config.toml
attn_scale = 0.102
init = "trunc"
decay_fraction = 0.839
decay_shape = "linear"
batch_tokens = [32768, 65536, 131072]
MLP neurons of a small language model. Each row is named by its layer, matrix (gate and up: input weights; down: output weights) and neuron, and shows model dimensions 224-351. Each number is 200 + 30 x the weight over its row's rms, rounded and kept within 0 to 999. A neuron's up and down rows have the sign that makes its largest values positive.
After each neuron's rows, "fires on" lists the tokens most often at its 100 highest values on Wikipedia text that the model never trained on.

L4.gate139,221,186,213,162,215,233,196,197,195,229,232,187,185,257,242,189,179,188,166,188,172,231,178,203,143,114,222,177,192,187,227,189,179,190,197,210,199,189,236,193,199,194,163,217,158,199,177,234,214,183,181,222,230,252,177,236,124,215,154,250,182,164,186,184,184,161,166,190,195,185,183,201,172,204,249,211,208,204,183,178,177,200,225,173,173,151,201,144,172,191,190,196,198,188,185,222,189,200,214,198,147,185,211,167,239,215,182,236,167,234,176,231,169,237,187,228,179,161,152,193,213,102,197,283,225,173,201,227
L4.up139,227,190,193,190,167,194,250,217,172,166,190,204,262,250,238,215,168,217,206,157,190,243,214,193,183,196,216,234,231,192,246,180,167,203,216,217,186,224,232,164,292,149,168,201,140,183,198,209,208,216,199,239,202,190,150,157,222,212,177,210,169,224,211,239,183,200,226,204,182,180,188,206,170,197,150,199,209,188,181,216,181,171,211,205,179,171,182,219,161,207,219,226,232,217,190,219,233,179,195,188,235,137,191,229,178,203,221,188,181,236,236,200,218,215,293,196,200,190,196,224,189,189,201,262,162,208,234,177
L4.down139,148,160,180,184,206,208,195,161,199,200,177,136,211,216,178,164,162,155,213,236,150,192,197,202,134,195,200,227,211,199,187,225,176,269,190,184,202,176,158,184,224,184,138,245,197,135,206,164,148,206,157,118,209,184,202,237,224,212,163,213,151,237,208,165,244,218,182,175,214,267,205,166,227,187,189,199,170,246,200,225,130,216,193,204,195,142,123,240,257,190,190,202,189,195,217,191,241,274,189,203,224,208,234,141,213,201,180,226,194,248,185,157,182,192,227,202,209,227,173,187,184,204,186,199,192,230,205,249
fires on: "z", "it", " show", "ak", "v", " shows"

L4.gate469,222,193,235,157,212,247,169,172,192,207,222,189,241,240,200,200,181,217,168,169,176,176,191,225,209,231,242,244,210,194,206,168,241,217,209,186,224,151,235,185,173,208,166,136,202,211,157,229,111,234,188,182,236,178,198,197,170,215,197,199,214,152,183,196,263,212,282,215,242,166,196,192,162,161,187,217,189,231,216,222,164,175,230,220,176,145,208,268,116,202,221,173,163,199,172,231,182,196,187,219,203,267,219,195,219,251,240,203,200,234,209,186,196,220,214,197,252,196,195,150,207,203,184,167,195,245,185,231
L4.up469,224,246,137,178,214,210,183,181,209,216,171,228,189,118,209,221,171,209,250,191,167,192,265,220,193,150,185,223,214,184,180,235,265,186,219,145,201,204,186,168,161,202,208,202,212,212,257,195,205,204,128,154,191,196,209,211,198,161,195,178,210,172,124,164,168,240,173,192,190,219,210,247,219,200,191,137,164,217,197,176,211,224,199,235,174,199,215,187,195,190,234,228,228,214,133,161,202,222,183,242,199,196,202,262,209,242,185,243,240,165,196,205,186,157,208,225,233,217,196,217,214,184,191,172,185,245,194,196
L4.down469,201,195,227,246,133,187,228,215,266,189,211,230,191,214,189,185,183,141,192,211,180,216,204,266,193,208,185,192,167,134,200,176,180,237,174,190,250,190,148,170,181,184,292,220,231,137,253,217,207,203,228,218,220,221,164,250,209,217,210,230,187,243,234,249,192,194,176,192,179,145,226,197,225,287,144,152,220,245,243,228,178,233,149,185,203,203,198,205,195,183,222,204,213,222,236,223,179,177,166,199,176,213,184,229,181,189,172,154,185,219,171,195,206,206,199,232,209,170,224,271,191,191,205,224,182,161,184,210
fires on: " and", "ri", " &", " into", "inese", "She"

L4.gate15,238,177,204,239,231,180,183,162,166,217,187,212,153,174,190,189,207,173,196,168,182,176,198,206,214,213,199,242,188,195,201,171,160,199,232,192,208,201,188,137,212,172,218,212,265,202,175,132,177,157,209,188,203,175,193,172,138,184,218,222,203,233,185,197,174,191,162,166,208,216,178,244,145,171,172,178,211,148,204,181,122,212,199,230,171,193,246,186,227,203,185,236,184,204,203,229,202,176,255,216,186,232,180,250,167,175,231,162,213,198,209,182,213,216,241,180,200,195,203,204,189,252,203,214,247,225,241,198
L4.up15,255,202,163,179,216,171,251,229,219,226,223,231,246,192,192,188,216,208,138,215,289,187,251,237,175,171,193,242,211,232,207,235,190,116,230,175,153,172,174,152,163,206,232,209,212,198,237,154,273,125,214,206,245,230,202,223,231,181,184,207,225,243,245,171,188,147,195,226,155,157,194,215,161,217,223,250,190,203,208,223,208,166,221,208,197,182,198,238,206,207,182,173,191,226,192,221,159,144,181,191,212,201,210,191,173,188,211,232,206,226,203,236,190,221,233,188,212,148,193,190,230,276,156,205,216,187,197,220
L4.down15,220,214,251,185,206,196,172,224,248,191,169,205,203,169,228,203,219,185,153,234,175,221,203,200,219,221,150,170,202,216,206,198,208,211,214,147,226,244,178,182,203,188,186,165,208,204,206,187,178,186,203,209,202,173,220,182,203,125,146,192,142,171,246,205,200,230,246,177,221,177,209,141,191,236,181,240,200,187,208,247,155,189,214,140,198,138,208,220,176,208,213,210,223,231,247,139,190,199,230,233,192,167,150,152,224,192,164,198,171,188,190,174,176,202,184,234,191,199,185,259,172,229,163,173,188,162,182,218
fires on: "\n", "ian", " of", " this"

L4.gate1717,228,215,234,271,211,209,209,166,181,218,180,186,197,207,239,190,244,192,171,200,218,162,176,194,190,233,171,190,173,179,203,147,158,168,230,177,180,180,206,174,201,188,201,137,213,215,192,193,187,214,201,248,206,240,196,183,258,233,126,168,219,189,211,174,213,233,236,203,219,189,202,180,208,182,217,176,190,200,203,224,209,230,209,188,189,188,186,230,206,236,198,172,167,204,213,226,179,178,272,138,245,228,243,120,196,176,215,143,205,161,213,167,209,187,178,160,190,184,204,216,193,245,169,185,217,223,175,192
L4.up1717,161,191,148,227,170,190,188,196,206,180,224,172,205,203,151,165,222,264,168,209,192,155,175,142,182,215,235,187,231,180,196,209,199,236,220,232,187,271,202,226,183,237,234,224,213,193,221,226,220,203,214,174,165,192,181,175,253,220,137,151,229,236,223,213,218,183,217,267,196,249,190,184,185,187,186,191,258,237,224,224,225,109,220,224,213,227,172,165,156,179,206,199,164,202,184,167,212,134,226,187,200,231,211,216,171,234,204,211,184,176,167,180,150,215,223,205,176,212,190,213,184,175,217,201,184,194,141,220
L4.down1717,180,230,157,214,223,208,193,173,156,180,175,221,185,106,238,231,171,266,159,188,241,197,196,242,185,166,140,208,225,211,176,176,156,231,249,180,147,187,235,144,199,158,138,219,229,180,218,168,211,230,149,190,195,213,191,164,135,177,198,219,184,206,227,225,203,166,256,160,237,182,190,183,197,234,168,229,169,202,161,232,184,233,204,231,258,149,194,221,197,227,185,209,185,188,184,188,201,176,209,133,226,153,210,218,172,154,197,222,165,237,164,237,221,214,225,173,244,209,228,185,201,201,192,213,167,176,182,189
fires on: "th", "p,", "p", " on", "-"

L4.gate2034,221,241,170,189,182,149,204,180,241,216,212,180,230,208,253,235,240,216,209,189,237,198,206,217,211,160,162,190,223,178,180,303,168,191,210,183,193,145,200,230,216,178,170,202,183,215,167,190,250,190,186,187,204,182,163,220,244,216,193,175,225,206,186,237,183,163,190,207,188,209,188,172,198,197,174,196,167,212,196,228,242,180,191,193,199,210,202,219,200,171,156,222,196,256,230,110,227,205,167,158,207,229,190,211,229,165,193,186,219,183,227,157,169,187,246,171,204,213,162,190,204,184,193,204,210,232,230,174
L4.up2034,223,203,210,202,182,235,204,160,180,174,203,226,156,216,258,176,217,202,208,261,233,207,213,150,160,200,200,220,184,254,191,190,176,204,193,211,225,211,230,227,213,186,204,203,239,215,249,218,226,130,195,194,175,203,199,256,171,169,207,209,139,181,187,170,202,208,181,223,199,163,211,175,237,207,266,258,214,182,223,155,224,230,213,216,241,250,231,183,151,202,289,218,209,234,277,217,184,263,193,184,166,225,237,223,206,230,205,177,206,206,196,202,243,172,229,199,177,226,216,228,114,198,226,228,208,183,254,195
L4.down2034,149,191,200,208,211,173,223,250,183,151,211,219,226,187,265,189,175,167,204,197,190,209,183,177,229,237,204,288,153,203,208,167,213,197,175,223,186,215,238,200,187,185,207,235,247,218,244,212,259,212,188,251,176,228,214,264,180,257,182,194,156,225,238,233,166,188,208,248,177,274,227,226,222,210,245,197,200,192,208,168,195,168,208,246,234,184,203,211,160,250,239,224,187,228,174,229,189,235,218,242,216,148,205,164,219,176,201,218,159,236,180,208,215,170,256,208,228,168,191,237,181,210,185,173,163,222,130,180
fires on: "°", "′", "0", "od", "′0", "9"

L4.gate1712,279,160,148,185,190,224,149,196,172,228,190,243,174,225,146,154,188,168,214,256,228,203,223,205,167,190,194,252,125,225,159,187,195,251,201,220,226,234,216,238,212,230,248,199,184,227,251,225,163,176,207,229,227,190,202,232,141,182,196,203,223,191,191,236,202,190,128,212,137,204,181,227,243,227,222,242,202,217,148,193,179,161,195,169,148,215,171,216,192,216,199,252,182,168,193,153,176,189,209,211,143,149,178,203,176,252,234,171,200,267,178,190,253,229,228,213,206,222,211,244,213,182,238,230,272,157,205,199
L4.up1712,180,188,233,168,157,194,142,181,190,245,170,175,253,201,154,171,204,224,221,184,194,187,239,228,201,177,222,169,201,188,242,191,225,239,203,190,208,158,244,185,189,142,189,136,143,157,197,263,215,243,237,188,179,129,215,136,186,184,211,196,260,172,155,190,194,206,189,191,198,180,223,213,231,185,164,215,224,184,147,238,184,229,236,200,199,200,216,210,205,194,190,236,225,170,201,220,178,215,185,185,152,149,175,259,182,260,224,148,244,217,239,171,215,134,136,231,196,148,204,217,160,198,256,159,206,205,263,197
L4.down1712,190,215,176,155,210,236,219,215,181,180,183,160,188,170,210,190,202,227,194,242,189,221,165,137,280,196,179,194,231,223,249,202,172,238,265,231,191,215,213,196,170,228,183,196,199,163,177,129,207,121,204,188,177,212,187,187,202,250,232,231,230,210,242,180,134,169,222,207,181,243,226,141,173,187,149,228,241,224,196,216,155,197,213,224,282,170,137,201,214,210,211,212,174,238,211,211,211,212,180,171,192,246,200,199,233,142,235,200,246,183,172,217,243,181,241,215,221,199,236,196,240,237,198,178,203,187,196,178
fires on: " than", " over", " |", " about", " as", " nearly"

L4.gate1449,192,152,157,182,228,191,217,231,241,217,203,210,213,244,187,199,224,216,188,186,196,188,227,191,187,222,209,148,209,159,187,174,168,195,196,155,163,229,173,176,201,181,179,199,203,281,159,171,219,148,158,191,164,217,207,162,213,179,210,234,185,222,224,215,178,249,237,258,171,190,190,220,221,120,188,196,209,267,162,162,237,124,206,210,223,197,196,239,243,224,225,240,214,180,192,212,218,167,174,234,248,221,209,212,178,200,201,223,204,203,214,238,236,235,196,198,193,198,228,177,236,180,202,203,261,201,189,233
L4.up1449,195,179,180,215,197,187,214,190,265,160,198,188,182,177,204,213,183,170,211,215,195,199,205,173,205,184,128,222,194,204,181,162,199,207,170,180,173,267,223,210,199,207,222,190,161,213,195,138,167,181,171,202,209,232,195,186,178,176,221,205,166,227,239,166,245,210,169,185,162,291,175,178,223,210,162,233,206,156,185,194,157,271,228,239,187,236,235,225,197,192,225,183,230,219,204,203,166,182,220,207,187,208,229,228,230,170,191,172,207,144,156,206,206,182,200,223,168,178,229,156,216,205,183,247,204,228,148,135
L4.down1449,180,147,253,183,158,221,199,200,212,207,210,186,156,191,152,140,189,208,231,241,207,215,201,258,208,190,202,199,263,197,177,203,249,222,194,193,214,176,228,204,190,196,200,179,251,183,197,211,184,151,191,194,168,159,203,243,150,220,194,185,175,261,190,197,187,245,171,213,247,132,231,232,229,149,168,172,175,223,192,162,173,188,239,233,225,164,222,117,199,203,170,208,193,167,191,200,176,199,181,193,234,182,142,197,190,275,227,242,192,303,205,225,163,212,189,200,223,182,187,167,216,217,198,147,207,239,217,239
fires on: " |", " 1", " 0", " 0;", " 1;"

L4.gate1531,179,191,137,220,195,187,225,242,204,196,186,250,180,232,146,235,209,182,208,244,180,173,198,196,207,242,215,137,193,203,183,163,229,233,213,175,187,205,211,261,187,177,227,172,176,200,200,211,164,189,200,231,224,215,219,248,262,154,220,195,226,209,153,212,235,190,245,168,222,201,165,156,227,208,176,197,197,211,145,221,164,191,168,153,249,198,254,158,187,200,206,185,166,240,228,205,175,249,223,187,146,109,205,189,183,202,212,252,240,171,145,172,215,152,162,132,235,268,221,227,194,211,148,172,220,202,209,225
L4.up1531,262,165,197,200,213,134,199,184,197,167,197,246,159,227,226,186,200,183,261,212,173,188,211,186,195,230,227,188,197,243,198,110,255,166,232,180,134,184,190,214,247,169,219,191,191,220,176,210,174,179,188,200,190,201,181,268,184,224,185,201,152,139,204,240,206,219,198,211,250,197,141,191,220,204,220,247,209,178,220,204,176,213,234,252,209,204,203,207,173,221,230,213,184,245,218,241,224,241,218,144,258,173,172,149,237,195,190,167,176,247,177,189,125,252,218,203,154,181,220,256,198,230,155,232,202,197,145,207
L4.down1531,244,245,185,171,188,191,162,238,190,231,210,201,183,199,206,227,172,216,208,179,166,173,233,208,190,220,188,229,230,263,188,253,169,201,162,176,207,134,197,225,188,230,265,165,154,214,167,215,171,211,176,212,263,171,194,221,195,242,152,186,235,229,160,223,160,186,189,164,135,215,185,213,241,187,201,167,209,188,273,204,138,115,215,189,210,219,184,195,207,208,214,185,208,188,233,226,203,195,201,162,225,172,188,179,250,193,197,201,207,213,169,247,173,238,211,236,243,217,186,225,160,207,161,206,143,186,187,206
fires on: " as", " |", " -", " –"

L4.gate1547,233,198,130,232,198,211,159,187,202,153,196,208,203,224,213,200,188,198,171,214,231,238,181,148,194,156,203,220,159,183,218,243,170,170,222,225,177,209,188,170,212,174,229,188,142,207,207,199,238,195,230,229,198,192,160,210,235,162,191,251,195,210,207,151,154,169,236,196,212,205,202,203,212,184,194,243,268,199,150,178,215,209,203,201,208,171,182,224,200,135,119,197,198,186,131,156,167,189,229,281,255,181,172,205,147,182,228,211,185,252,243,239,232,166,195,159,196,216,203,208,105,234,219,227,250,162,176,212
L4.up1547,183,207,218,201,194,207,197,205,196,213,223,162,188,155,193,167,189,228,186,220,159,215,220,259,185,237,187,207,171,203,237,195,146,175,175,199,154,180,177,212,187,153,140,208,235,133,245,221,180,221,139,213,251,231,216,245,237,169,230,191,157,195,213,169,172,229,246,180,186,248,172,156,165,145,149,229,176,201,159,261,202,248,238,196,208,214,262,176,198,147,159,193,165,152,206,169,120,157,215,242,220,255,181,240,203,158,201,161,212,170,184,174,223,185,191,177,153,219,182,159,170,210,158,195,227,229,194,237
L4.down1547,211,251,220,166,203,170,176,188,194,180,204,238,159,208,178,146,191,195,200,264,224,209,173,162,261,249,189,192,225,203,188,189,236,176,202,223,247,214,231,231,205,201,177,233,175,222,201,235,180,191,187,233,142,256,161,178,219,185,184,183,187,179,174,201,170,181,217,227,160,182,179,215,160,222,200,188,201,199,218,244,239,161,206,236,203,201,241,250,159,249,209,199,167,200,179,157,174,200,159,207,236,188,177,270,181,202,229,218,230,186,169,190,159,217,219,174,211,180,236,136,201,182,202,169,202,254,158,230
fires on: " on", "-", " ===", "s==="

L4.gate1835,167,227,250,176,192,176,171,210,176,183,226,187,211,221,168,177,217,234,241,229,159,156,173,199,203,205,200,214,168,227,245,156,249,198,224,208,219,169,214,191,197,180,143,184,235,173,138,252,202,233,205,182,189,159,153,205,210,197,201,164,186,174,211,220,196,207,187,260,206,226,199,232,221,242,273,204,273,245,192,230,189,206,163,207,184,198,191,186,168,229,227,189,185,132,202,227,219,139,168,182,222,233,169,208,215,154,150,206,157,195,215,181,238,235,174,198,153,172,221,159,223,214,192,271,217,158,156,279
L4.up1835,203,216,152,238,162,149,159,197,204,183,150,203,197,210,130,191,245,195,130,226,180,129,176,228,239,165,189,235,211,235,180,230,257,225,188,196,190,204,240,199,220,216,173,208,195,173,233,239,202,148,193,158,156,203,148,202,206,175,172,199,217,210,192,207,209,227,196,162,230,211,194,196,223,236,178,165,216,189,206,193,203,267,198,198,199,218,228,149,174,184,196,165,176,227,167,210,170,137,167,213,247,186,195,204,189,198,181,153,188,209,193,185,190,229,205,198,229,196,278,209,194,217,175,178,152,181,278,231
L4.down1835,201,178,247,182,286,132,171,207,215,194,204,179,244,243,217,163,212,184,221,213,201,167,194,216,150,228,134,224,140,221,175,206,217,180,236,159,202,171,183,185,223,152,205,220,184,181,213,215,160,150,223,161,253,169,140,179,149,142,186,226,234,186,201,238,233,193,220,172,201,215,227,189,202,181,206,221,149,189,259,212,174,245,235,202,227,234,217,220,249,214,197,215,258,206,119,150,202,196,237,223,156,203,213,173,165,229,219,185,210,210,168,159,173,171,156,199,245,215,194,186,190,225,162,155,203,239,240,191
fires on: " at", " left", " on", "at", " 1", " right"